config.yaml
num_hidden_layers: 8
hidden_act: "tanh_gelu"
norm: "layernorm"
norm_place: "pre"
rope_theta: 10000.0
tie_word_embeddings: true
parallel_block: false
init: "normal"
init_std_down: 0.00408
lr_mult_up: 0.653
lr_head: 0.00398
final_lr_fraction: 0.0
doc_mask: true
MLP neurons of a small language model. Each row is named by its layer, matrix (up: input weights) and neuron, and shows model dimensions 0-255. Each number is 128 + 24 x the weight over its row's rms, rounded and kept within 0 to 255. Numbers have three digits each.
After each neuron's rows, "fires after" lists the tokens most often just before its 100 highest values on Wikipedia text that the model never trained on.

L2.up1779:109124181174165095136139121167121139143104092131099175122098111113135145079143122139099167103167156081142119110114148152123154175112155147128174117127108136142103165178145152098102144085105126106131153158170120137120133103118126165148142127148141112141097131102158121170111125099125154117114143159144094160152128116137127123103123104133144120115136143113117148160089140147119114108132108183117154141106076121125130156139143129147121162113139121155142133120116123144096127119153169114152151101164091133167128100122119126108128152060086159160142121100135148138138139131119139067118127138131115142149100091148119167151145068124126062114113116150101103122127104131145104120100159149131148147101080104106159158113114097154132161071127083113117104139127104112104138118135152
fires after: "0", " of", "5", "8", "6", "9"

L2.up1828:082115117140134097150134096082099124137156160144167102154137180135130153120127159150134161174136136155119168163105179181160141143141127130111133142140089135118105144133141134126092151158089148100128138117151130091083117100134120135140093184109088094135146121140173125121098100128106118113150154090087144189148096147120119105102121118139138132138099146096111095110157108103105123144129103136108155078179163165074119137171108082129126161116100151086155126121144129135090106102099131129125160115108116132109127134159149117093140130103121122136102148144075117102125130130081108106112138095107155114120136106103129125168090118146131126162168143163127121117092069136107117145098121142162151114125103125089085129161128143148140179104163107107103137136145129130121163055140108
fires after: ".", ",", ";", " |", " and", " by"

L2.up862:115138102130195102131145122136128146185145131100140086136125110134133087099092136145136132086116110103137140151125138166102135145108119183096120153158137160117160084103096120150142120151149137119153099122117124099125176106124117125130134110151111121107134144138148111157117138149154117118089098122121077083123145086148160109166144107131131097112127105104134122125179123121149130114116093150114123107112128073113133116086124104150090140132124118145125161146111078120147127136102150122106169125125180114108137133126123126115108138142134122139153151105162151124160126159143142155160146104103132082110044102158126143147122151161159135134131125140138132128122177118127121130088110158179101139136161097099163179141129126150079118159149124139095153126108123158107113168131130
fires after: " the", "-", "s", " The"

L2.up1738:161179152151146132143150150163129104117128105119135145133138127115113156101119109065141148104125116115121158089124117140089140168130139121106135106167131192112102070188152107116105152105070110084064122153110097109102115143164138122117094144132161101119166102121111138125129169097115132130131105082110128117136126145123105151089152096169153101072130132148119122155112217112136118180151148136167166065099118153140097122118121139094146151106090111127109110136152137114134132133098146090124059139141125110096117089119112109142086128126111125182133131109155113155140102134132102134115104118118089096127134123087143101128128140116148108109148120145093109182123097106130112123096138127164108140148123156111131132157126118153125166128124097107182089086141139119119137080173157
fires after: " The", " the", "The", "0", ".", "9"

L2.up1586:119119124104107124123112115120079163087146151128134107112159164142120142129130120194128115153139127148175136117110138133119141142104123122079122126101140121132136135149095144130145105114159134108109137110132132116052143144174137155142168156124127107116150141141115142139153074119118130122161098087119160134156115105136141129186104102136145107117171163116118133131119117125099113128124137127108155132139118101150129086111156137134107151159124086102117113142137141130124130102111121114158163106104183103099112165158132127135158134110126093121113178120138170111100097101081086128134100117134165140151151135142124081124130082131142147156159122142061132133140098137109097104117127146100123111129121075141090156114147143123095131131101100117153132155114100174125112113134079
fires after: " (", "\n", "1", " |", ".", ","

L2.up1767:149095086107149120118137137109128108133157120118161131104118146158147122117158150127167106191125152078145099142125117118140120056142178156100093121098169144148172081123155111128101146160149076114120144091153152133144127155142127127149164139151093115151096153127129147130142090142119119156117108115113109125167106108096130141168104141129131120119174146108134138117121157118113110081106111101151125164179127106147113113172116140124103160168129142118163104144121117112131113105095145130124131112144145093138133124138112153094148118109123142133100131140139168111157121135106125146133153108114121104141116117130110104080112159108161133127134118146079097087092130111138125135083163128111149088131135110107131125118164109165129152145111100144138158132142142110170110111156117
fires after: ".", "\n", " al", "-"

L2.up551:104083122155109126118154123137082142133161097153131150087154142146155151099103163105115105102142125111147104165151132141158163110131170139114125133168074142107140090101142156126095163137109086138137181139138116118102125121150105109158122146147157121135128131163091180115143112106106132119151126111138159109133116105152085142135106111125129098114158162112136184121125131172083144152133149103122084132134140134060073114142086159102118103177132085096153095136119138149151141096117168139123137103121103133137099143125117141128120125131140154128108136148119153126128149103126110176132092109134119119168129107141151118089136125128152125093135163110100135133142126156099115109120125171125132091122131130130103155153135117145111098131112102108120140125176127125122123097153150
fires after: "\n", ".", ",", "bl", " Co"

L2.up990:117129135145121093138140113125119124144121126124109124111140118112093124117167162171087137162149130144142108122105164161120179118117125087128152089118143125135142151129145191147165157116129116140113154150161139143171183114129114133118112176150083108160103155110118186100150127110141106128058136154152138155078121126088124151085052114143117139085139138082165167140113102095136127159127114121095135118096129132156108133121151094128107122114161150135139096157159136140134159129149094143152114105126115120148143147144152130142154114105134130154098174111092138124162118129099095173144130089115112119110090130145143123120128139187084128123133129139098137117120113120127161112126120106152162141140170117063150125083153107147131127109147109113140141113096122121139164138146131
fires after: " |", "8", "5", " her", " his"

L2.up1822:098143097111109128158105123138125124152085095127109092147175123144161109099137138118154134107108131102126163076107119175138143131102151122095144153151141173138114062144123122131134129139120140130136170109139133109100160168171089146139146139119169118139109122141133095173132090119136124127089109119117101124109134118094090142152077132120115088132110137119161122119106155150147136166118135173149106115117139108125075091136125172125117164109136139175123141092134154123159119141111133119149124160156110083129099126129141128136108123137126153140161124151146108160099122105145125168125116089115155109124118126127140129128135133121129113115153120155113089125107129099122106111103139127153118117130163136110104106126090135129116149142138127071106151117124094168134114135154151
fires after: " the", "9", " The", "The", " of"

L2.up1440:115132126145144140138108127114157126150125085069123145143097087166130091128135135145113132065149096131144133139127116159147115180113133182096109125158139168121136109120104121152133143164131127117116154139155135122114171115133129162134131120127157137152129095147143149127139121091118176131138076122140111132130184114088134138111108085112157161066130135100167165087184132126139162129160124152122129113112084126117165087128113123120111136148139102111129098081161076119123125097104130131130149162154149128128100123140119128124140105103099110127144135128138162136151136151147101112127116139140144106142121125089094138135147116122140080122142174161139119126139150089131128131095111091129161138140122104098133145141142180120088123131116110110143086113107129128071120146174112
fires after: " the", "==", " |", "The", " The"